{
  "n_layer": 20,
  "n_kv_head": 4,
  "norm_eps": 1e-05,
  "bias": "none",
  "tie_embeddings": false,
  "init": "uniform",
  "init_std_o": 0.0,
  "init_std_down": 0.0,
  "lr": 0.00108,
  "lr_mult_up": 0.719,
  "beta2": 0.98,
  "warmup_steps": 278,
  "decay_shape": "linear",
  "batch_tokens": 131072,
  "train_tokens": 499500000
}
MLP neurons of a small language model. Each row is named by its layer, matrix (gate and up: input weights) and neuron, and shows model dimensions 32-127. Each number is 500 + 50 x the weight over its row's rms, rounded and kept within 0 to 999. Numbers have three digits each. A neuron's up and down rows have the sign that makes its largest values positive.
A block is one neuron, or neurons of one layer that tend to fire together. After each block is what it responds to, as a language model described it from the Wikipedia text at the highest values.

L13.gate138:502496450405452459436558530607411442455403520536513562454410534423507555555463483476425561530534405560464523528504533511524450501512448472415470434512574504543516518497569452575431479505536515450434474444427511551498554476444531578592530543439619467520522463463483471452452455544543513469
L13.up138:498478441480526523553396460584506579435590495538449487500479455507491493477457592518479491501485510555474571522460509524507505540553469392509516466548583517572482531579542493425544605534548371495421495459447509453545509390471486482439447527472565489524472476488537506490518554367434524442
Description: Table and infobox fields

L11.gate45:499568481508543512566451514580503447509557575534541508543490480537544485475566509456520464569501524477502417524408528401439478477538492543553448486412586496389475556420520468427466484473510592589504436529569536470436491562400507491413481464467522504537549500464468561580448469524541553500
L11.up45:468439488464493530530429441399386468534638514508397481493492456506463512449485579550534517432573486453458480448510501473503523484529447480426515541552455494477483515516434502523409488426497582521606559543459424505388474436522436497480480492494478536468491469560539554440547436500493464425
L11.gate52:422467484559519489547626538510438548500361475471472590391506448587621429503467454477513498559474505443513502361483483452459482519462480468512533460451539505510516520559487587511512464413547454618429520473487479560432526504452391526504517456494526463512535478478405565473523534534421546461
L11.up52:543488609484492454472588486478457449530505481526451452465413507549496527603524434572454585510546480409539539508536487485522498461489459541474508428461470435501478535559491501536514443493533492547472559541432565492507427495469441549600525555499468461512457523590428542484487531585529460443
L11.gate73:472540415610527551564436488567526535534540505530452558440509506568546445480450519534498469475443449563483414628493515516470385515556451454466483491488530524507532564467533539545546613479543477571555457498580479403466438474452458492492442580494496453576536531446448541445480522457581593499
L11.up73:503529461449468556560620602541494524463478556513574484404519569511473578549541438569460508485536489571465511465461556519539500500465446534476507460514443482508525573578529533449550565573485491534456490426506489474476630497476464554580541469440469450550525436545479442517576451616477534467
L11.gate102:413539503503417536547455486429491638437453500479501557498394457509489481509492527556571434572532478494475448412489534559505422440581593474473569525456554457500506527472569542423571549487517455623436548477530501503523465555597468486542600466416521513540528491451414500465488464588524471481
L11.up102:462417556380475522515514505555485550525396492514468580515497439557464413487470531532445510470496479488520454528482522489463449591492525536483487539460461469484600581445443407444517532494620502538465502464566504567491452519500526475503402493518471489490563473476522504500488472500463531422
L11.gate148:545450534450403582535563474472385439458485546555437590410422433589525434495428505502494514576448436470515573483520574488422413575537471481505478496558516487522371520494525531456547557462519505441477623495462648510421440408501442559472565441497542500550532445574485584547517538559403614481
L11.up148:567491525500520522531538482373501517471620502504430468379473411607514515509479422547521444578549533605440443426492543543426492532569536462418539510512594484518521476579557524602506476524565559545510588484525558465429557508536571548583559431438515470507563550542469533542523458625337570442
L11.gate150:414544419496468480542535566484437607431410444509492574546503571544472489502463473412519502488480418525492525524480482420478367505588460516425554502478557540468533507518584530429661573496516432585539526475433552580430447546500456479481574400455527531509481500504497472586533409539411529536
L11.up150:481491556414522515581553450466446519469509521520568539584472514522482459468418400512489491435578452552513486551541559520544536576518450482517456454520514499410613479371548473574490550601554460438408534467553573521481522509469545595562479514612476502580563501473494450525473552538532481424
L11.gate231:493539400485496559468495530539442569438453541493446565551497518539502468519429570426530422597405383617458465561529508537408537432607545460484538567525563483501394547455526467514647630530497465541410481494515522514514523552433519460506515415451507537509457514450468505590527502592437576489
L11.up231:461580497586468532449442497509478550490509582446542480521449533507484534538445500520534448508509471496472488522567443474460554472525516464537568591561488452520510425486590515536540599487496485479517491507476546516568544542538462467477578434477466613391414494449438543580502511567422568554
L11.gate304:402516438468469581555563555449495474460511399481514596557560552502501495437454620468532553501500422519470440458439546517429470598490526471451516471403604454507504505542478535522584593565621478550467494496476471518421504465431495480493568415544478587479542516415489473420546579536518578511
L11.up304:587562600433604575457488471420468476527508585466480516482549524452497595479477502572523561537549479465489458538497460495579387520536452405459540468452422548384518479560547530342573471512529572437586569516512526510466439539487508477518504587518469581425503488492493543524483470553412496530
L11.gate335:463531402537424547518553543452518585480469436600425502469479573511447468454390459481503554519449516538522511539531484461409424500557414524522556493510497491495445565505536479479516537497470467545471521535521456531425520440488457546483452459499455468494461487519375515477578480491402484542
L11.up335:470486563543484546503431462540508565441514492528522645477478493415515477541478452477566607443428473587504474478542497493429500533548487599546482547545520435446561555571537466589519569526545470452447519447468521576527522498502448448517541484554544476435393499519428474419451485513468533538
L11.gate370:447544549431540508612550589576481519469512409549458566513540505565490434419451474513428500511429368535511450527487525422442520583535511540470485547359568488478525511513589515521502567544534547576513544438499461500392504475555460425514548400529542484519478490402499564482499402556438505578
L11.up370:495415456426468454485502547487521573513474481597536540524473535463503511536562423473492479456579509510560459532560455505512461572495572585523493455410451415491454585493557485453478473444482548463454461492514537564512452512496565546459465529454539478384528402525411508423512391471539463475
L11.gate373:434528480482448538508548509524554661499501496595463525492537529503557462532498434509495547540437450526447456570392463481489438496597505555469496475403570449480443475486442554493567601461549472578478471555472515502553441578526455439416551390514576559488465553521513541423515491617441536609
L11.up373:515477558445504505493461499444477565470549460524436551460466452593508569470481480540368493535481446533540562527427491580491511555528538498458481511462456475495523450531481454482468510593597461520578576464527434492556527462424435442445495438539553486581466578512473495426490500491474511469
L11.gate463:517602425534495515552490558557493533450563445601512459450461443465457488461529441477495437519615507594507545452486522444478414556501506550448489489469599578444529482431474536538548589519511545503552570500550561440452597475428510516555556405538422451555505520536540507457563499531567519529
L11.up463:498606539561404492591453554485506570514537455494455436467482544577521523403610460475416545464523502629465461539514617502513495509573460550495525452518580503446474533470518558563527504477497515556530480505494573503472483528527466546589537484575482490452512515411493497557573486503496505593
L11.gate465:473590472525497609505487461465462548419464544573518465539523548491592463507490555447475575520495488452496508465506483489465456365460504483552501500433548507446511518481457540411466486456596596575473500501518543482504383440464432518444569512418544489443551503519441507548393430484493497523
L11.up465:481518479524444465578492508509402559551520508514538478423471445468553498441472450496509504481585601503503532538483492577420467463520437528439384475517484491445450491505472507539463449528548408433498440527453531478522527499480488479564491455491526473498467564489536571584483537524596496570
L11.gate554:486480480503559545454480427477447510557419527489490565488523490505491446557438526449435527531437503480486540497560449534478487493573529445546457511428557514545344500456586516464457479442502545544448530501520532447460410460465501500451448499464499480516568590527491511545493556578529519453
L11.up554:555450574603514491571396435408401467497486547501407538468452500444482480447467499396448478547403490459504536504476548596523477541549459524530458459472541588456394587526536545433472440530516524501475436471461528458469524541518470490548513469498474481533608569524497490501535452602447458470
L11.gate664:452471455490461539522571436466561510467484410587450520392387524520410463495400490508537548503464418514505522530559519428415487544581508489496491513479545491583451545571446548499571630500533487484528543487493466459379500432451515528459382420596504541576477506430492584494574492501457533479
L11.up664:523421483503486485495484538553454566484544533530539434541497473556597465507479545520616492564540449434477605478557408474566533578495470480398422519500478422415510572407548506481527508617542511495520456522451464459478535558441472396508567474523482482468488459522515495543553505522447547471
L11.gate692:568597520511415488528500551524586513499471463508500499558545589514523529458459445451501502481425498571473421504561503499464396535641522444401459495468527504584489488586560473465447522436568505415493499544512558497422475496511471492508549439540449603471540475560468514568399558561462577522
L11.up692:483537477495462400470489543524437489417581514465465572529529486433515512466553554448497516459523611609544534483474512515520542524504481474533568500517533378520581475565471455485496483481547483503548521534543473597436541487451427511507562562403494529452529483474510588532537453453434561559
Description: Infobox and list fields

L13.gate626:498517497450425546507560582458460535521490476558440590493479535575565485474566534541532430520497475472463487542505508524443406542584465532454484514459445468497541403538528501419568529445471461535561598532513509499444464557464467531547553422469489531495513427508455559536509476510489565477
L13.up626:567521591523610510482459551532565435480493560454481550522485505525395445516455577541556525511581486517582518496432435473483523556483490482509535428475560465593499429516460437584519477498521562483573497519426483495591457523525440495514432543490446470603484499496593545463570465466530546435
Description: Predictable-continuation tokens

L5.gate378:539482507538557387491471489527431470583414525594504485534511557426516422503465434531596531569502502508494504530603478474497429576457590500490481497492465563435433494471438494473489450524474553500446523475500528370557507529482558507504415507512496508483489571546421502431478427450582459552
L5.up378:530526538519455503531438450476505412467460446521563451526485505505504496523476539501525422539577535408472388432532508451490447505415520596449462530572507417529513488533509489456571449438499549499490536379509465446441546430554522482546522533571491546454474528533493485494463561441514505467
L5.gate446:527480531466503423547511447665391403538519581451472546511450512511555514443454485592476414431416546508517531513493469599525579478462507523413434485539473436476560441533512499469460443501552519496537561468487356411508481488456530499615453534491470392556494552434537393493486438524501500436
L5.up446:485501547475509516596513469520566553492487515504479478619413491441487515414499502484581555384476534476511468377519448499479502570553485497475453447465397474556517517452454559444437516574527509488531467432500425419545513528581433515487436467518537460496491578487441558521477431535591558565
L5.gate526:537484518540381473498465467458478429486531437425470426545416555442600539385455503405471527462421543509468507528432401461520440599482427563377587483497516437419461492459578457495509501475448549502629584479472400481537502463421498464601490578504479432441453511479571493419430539503466501496
L5.up526:537547497509436539476631567547558516535490447501412507510515445440526462502464484479371436439461490494559471481581568582525526482405528573478449551465526545509557522489604505439570548466482489507418385446485475519473500440502479446490449470510518442510550442440424469528514606575462503496
L5.gate757:498524529531484468516514527482491516479510593462538452456611497495565410413517437519453511432640562417489478574462519456481434548459518472443513561554466511441474541492521517523500501445559440515469452495483552516482500563482508572481547422517494545447481433458514471444520425533383549556
L5.up757:463490470502485543536593546493535507499542405524507549530517471543445418452572502468487444394526460515497507525507447574392578396525599547588495501463526489466531586541446446541557421597568519509448402513444510496499558494562476492389460426475535481556471446533539582444451531579556523449
Description: Infobox end, "at"

L5.gate0:461434470539514537436432512562476550478430546454481467513511411438532496506497524520445429501491447545492541553486583446586532492488510428477470513593415445380536475502604570543486525553513478567391481524533415523445493495583478466501567446448516418431463586601464430424484579484525553440
L5.up0:537463475519459517470511497464438504470534546456461479446591563485438559478453557560431429544494447502501534458513483514539502445441452574449608527458428455393497500518517670566469478454527570556539433542533407506435538590484566511494518503474558409503575509536452442401420535479506534386
L5.gate2:550423530496448538442438401505394465512450549465529556523545483454486566490481525594484493574522413497547540332566481520437405445467557477501579534556449531535545469501462553432396497485596495472530415522518485401565507455453548570516524512556490462505491437513544523557452496544531504536
L5.up2:459435470491472461496520503496488514585481523502463460558547439619495411445496582539409492461480541444511535480494529495526517402488499531471521517397449433558417460605445567530495548507562501491505528512513478515399512466619586515509521550505565462472479502494476554548436447516493476374
L5.gate339:443589459556552502458400554504496592417540500516466442572582486454486533524533544549450560473486576454427517613529425572419536494425503525398516526455467493432545503502527563531559525458479463549459473487520493482558481523395399436475439518515493455513517459504537569479442468407588456517
L5.up339:522616508534556501570436472441473480494445516480518485510459495406515510583495593482566429546540478540613478459352548513559516497498506573424507521405428451460452534468414562550471464502502554563463459468482564526495528556557402562397509525555531423472438538578518487551501435529445472525
L5.gate612:527419440407514525439573480516511571554440533536541500551558499536510510427591548456420521523531402428396497472634511483558574539435436462529641456486518414437556458467603587573412446555408483457473537480488480486550465544563524398444428476450511506484493485436493491467534510403467460558
L5.up612:506479546486524458479538520450520606511561588545396564474511463423486454509483470598571504552543476436551480482456546582511462516560431571568543583520468486438538417534444539531476469428471528536489480544481476615485452489469523519359536525506564588502563458443468462581473528530500414625
Description: Century digit 9 in years

L13.gate40:448428442473501568476569653552552519435440511574477519426567459511488442486454499503414526545499445487358479559466556468401467442523479521533469514463560469592524434507568496429532531422529574474451494398525526471447516472401504489455466443491489501417574506453445546578494420441547532489
L13.up40:515433386507485475482475544474448590517504579539494530583475650481461498502454484551515449537513446549427464597458481507447454480439496540541531499525508459492485483434506517554440557500598576510499503474522657562439564567531508527523422506446485470424443536553472385451545537595607470490
Description: Mid-word fragment "if"

L11.gate95:469495506416475578377527458594461428479474448493409463569536438514562444478459477393468446473471518427469473465542499485520530526487438507466397576485508472537449573457480576589486488530573545558529534449494537489428419376404497547644461465574522445592533469469434537437508641506429591485
L11.up95:475521408427582507484495438588607571555460499499528451557446618479452552465571570499487512531579591554545457619585535466511495510478476516492592549474451524536522459454442444496540527463489589518487508580628535488509591566531462487470471509446488538529504537456536564461548467547504535464
L11.gate122:507467505516491574516524434580435470461466514578384488483480458486485454507528518469473491458535461561519471517381547521501500468440552489446473506486532498477399502398490500603471456544456514552409495495515486456433349480519442487567465526482588479576591492485538499551537548521502574506
L11.up122:465486471565530583475557391556414461598403472473499471516569485610484452550410536480524472474516513548482444489481574489540577506497496526432607471425548549493460494458506516611517497637348464527443546449516461459508402496586512542579473525487608458533542510511488492560557625518543509353
L11.gate182:550523545542605439579421437517505525490587443490502551500525481585466498464573551553495457479483450609481480530421552543450490410413467549656541453589489495494547518461526459520445554561446457561521418461517479463513443465475403455413445563459467454449569538525598565583518491494588469469
L11.up182:498483447512545453484478465473483498526479491404499613544363491612437551551537509536486424547464491481448556414472510438564474456423475552520503536543469508502533567433494541525458490513518457524490517504460413561469471434555557503489476508478472543413517546577547598464516484511519531437
L11.gate187:488441502588532632523473453474451515453473492555476626490456518534481474612445587553456517577434461559485512498465468492531388564569494466524394421521523508507521384456551396551503458507478414563548528478491517578457461497486480505450401603467642472526564457505478491492502504473549562536
L11.up187:495417542536534562574539501527541521509533551453484562441446473557444424508403562442541522458423412545419409537488561516411492576444436464444513490438484517518490492468532428535464454531462462485503447454558496591498489586463451502438435573518561487423567511494494448477444508528560480502
L11.gate222:526561560574525581478437506458490519462473543557477512561573497525563454471456536556418486502450574515494477464466506474466375452546574466554493532464536473562585427461489429481493528526523550513432443553469564536555497435573498510401473532464530502418573497457499473500488472546458600599
L11.up222:546554532498535493475505481442513403487505491463414536457571510493498533498469538596537457515570479549572510494493506534521503525481531440513596503439492509545470458510501477453398464437506579431430540505510499448544423434553482475586423563520483454541505483544514605455456536494550451397
L11.gate363:481392509490423559549525609511480469494427432453517527512445471502536405490355488414461523581509451421489537525459541492511460478474469497552525525404466472476569493457382472422463592484456544529432470479505457588402472452456454545490554546500477551504611497478533577504444543576580475578
L11.up363:471453450544466548565494429506503539563428523543506526344529527576585440500441552450520469565487475523601518494507599380559488503484454440474563463444435488514525448435480410483524490519556501484510652496528447447505465497431447532578447575568525513552536481498590503518399444497473535437
L11.gate367:489422480417421491487588412528387446464391507505444568415498461508525493534525536588461485515514527475532563513466470482451406458524526519470555470439514548422459541506450509468461535478414504477558518407564515542466505470391491570485459575462569518626508531515511509421497529487513557445
L11.up367:530455498406575535493526443531514475505535523488572537440469508543464490469525475560444522499474551550500512518509579460421494507545454477435564530554431543491483589509413519392439489550565527527479576393551510435529528471517450589516533469529499488472448467512527497523425448437434464466
L11.gate374:531439422538514553450584505555516463471530476477495559587490497538477453501468535421510438504474467530456478585492419496417501544493444528488429493360530490471529591495423500467518497521540531430485485444454538449523388492519421541459519567500511445555581519556537435506541494513428476468
L11.up374:568467468599496468487628440565523475493562519470498511581620411585462503497451611479484500481488487522562457490542459499457515499514555589533446521401506512550513465523484518507451502509477540460568549443443478478492526506547430541419483547581528506525563512556621469523512552577441475386
L11.gate439:496586431552475553485555461489430544448567556568512480421452461557445540523461487436535438461487403599508510431457390500460518466521508494545415447573585602585494435552455435521460480508425390466560524530421508486461419440516477501579551511463522421477513506492531523534515506586471539512
L11.up439:443461596496403527502405483469452448475572529479413514570529499531534517506485475518445433487501505539443417561380481530529470459455480532519522483481527503484530544538514494531508462393524475515577421439533536499567437444495407481545582567510493462512478533466513494460544519440483384524
L11.gate448:413450457489463481486517589575414437490523487521464429417438545617471483552467477522500397597516393519474491478515624502457476438585407470468492538538506508530470451455483439469482510546597441424445497408478527587450456475526468441585418444475455453512393393531516486562635513518462550515
L11.up448:479541501537528514597524529486629546421480540439530474549393501574546393483439474406509469511533426541476416498472571493461481561458511499584537497500555507509545571515496515465524537379468428490456444539541469490426504492479483519486343471472449509479561577489511622451538551476418498558
L11.gate523:487477432530573492492519471534475532478465535516475486534425496531535403570517460473395437548465529465455478571454487397524544553551496571526450478497473606478565480534495507556484578532480463540500492500571597479401381470469454460444440447546511533470569487533523531535458531546495599429
L11.up523:511457482424451461484470491569592435450524554449460534495481430534493500469561538431512533425595559516537474470553535456496532518429450541534451442457421459539606577513458540535535535491473452407535553547481596535401476537493485447498542461459556523524551540526503514519459510488558543456
L11.gate584:485528393474485500466498532502499494511433502500428555500451556531558473501527424530464459490398508493404470508496543526494381549549466535521524409418546559500478581424499535448471523500483498531455540545567544445472468371480420499522483524497438475551551567439539447500429432526491518453
L11.up584:554501450425536495524595491491489466527498491526477502480448458538462532545550521549519475483540556464541571428555482514526478575578503563511515421423462468432471521419537561447480506518469608534445584566508476462474561408463456527546478463532474517563558535441555466409485511585550473340
L11.gate670:478449547546424511498553396467451474576524442523483581492508371505434490534490579487536489486504472494443402515584477466516517520439448595484498565485583526517408514565465497410480589513477507510576555527487464457392462406454368596459441478483590514576572542495597527524500532482556611457
L11.up670:545418543545468516510424554496533550570475486407524467474555443489475479403441493555415421495429505570483369440521578484522472449456493468549609398479577442471525606571493484532431544496534570435491508442564518521465600565503524486380449507411503507457528428455581483438456476449518489521
L11.gate674:494512497589550563397505531573515517365606472501429490499465462417520528417427506527515508458471482532440582503444541433435487477513386501440529515511554502440504533516486495518562491524556535515496553482522535412436459420391503519490545492545529492484646478482509469462521385506498514445
L11.up674:540371531520528550498505446547512565487550494495466455502468423425489449586513525476622475425625452507539542563570525509521551532526443486457595515548508582426532547573522532481522512478571541449543529463494487467432486495433529406475497399540611496561545529531431585473497444521546473472
L11.gate716:493485522517475507389453457575360410533407506401544519560524623432522526555515476447459532538528399484488571533528445461584525486469450541522445494553443489415398560551435502574426488575418557484501604513474449520493450469511452519530494509461559380562490463580506488457494459549529502507
L11.up716:554459404485637511442552490517503484478445485426484475612552592570531401520531495548441553433517419490527512506498551447488551541504495521514520459566513522478507509567477519449533446462577597555449592473472533514492536590565405477434513525489515416507542479443527533458522592494570451517
L11.gate760:480507432543520509411491497540466522556466566552505550549489423364493406460495437417464504497517473529518518610492528544521547500523525509494396431568520521457466530398514527406494477429532489464475523450445595531432430439433520529468470522534482513516559534516475427483457530459504579497
L11.up760:524493474551480440458556414491525497581454478513562560551585450371531378526534538526521564477583552495574583589502604553532533506492513567506476476553444534485426533462501553513471488468551490525432489514446517537452501435450439578438477502539480525427545470550514490519430554521553451449
Description: Numbers in structured data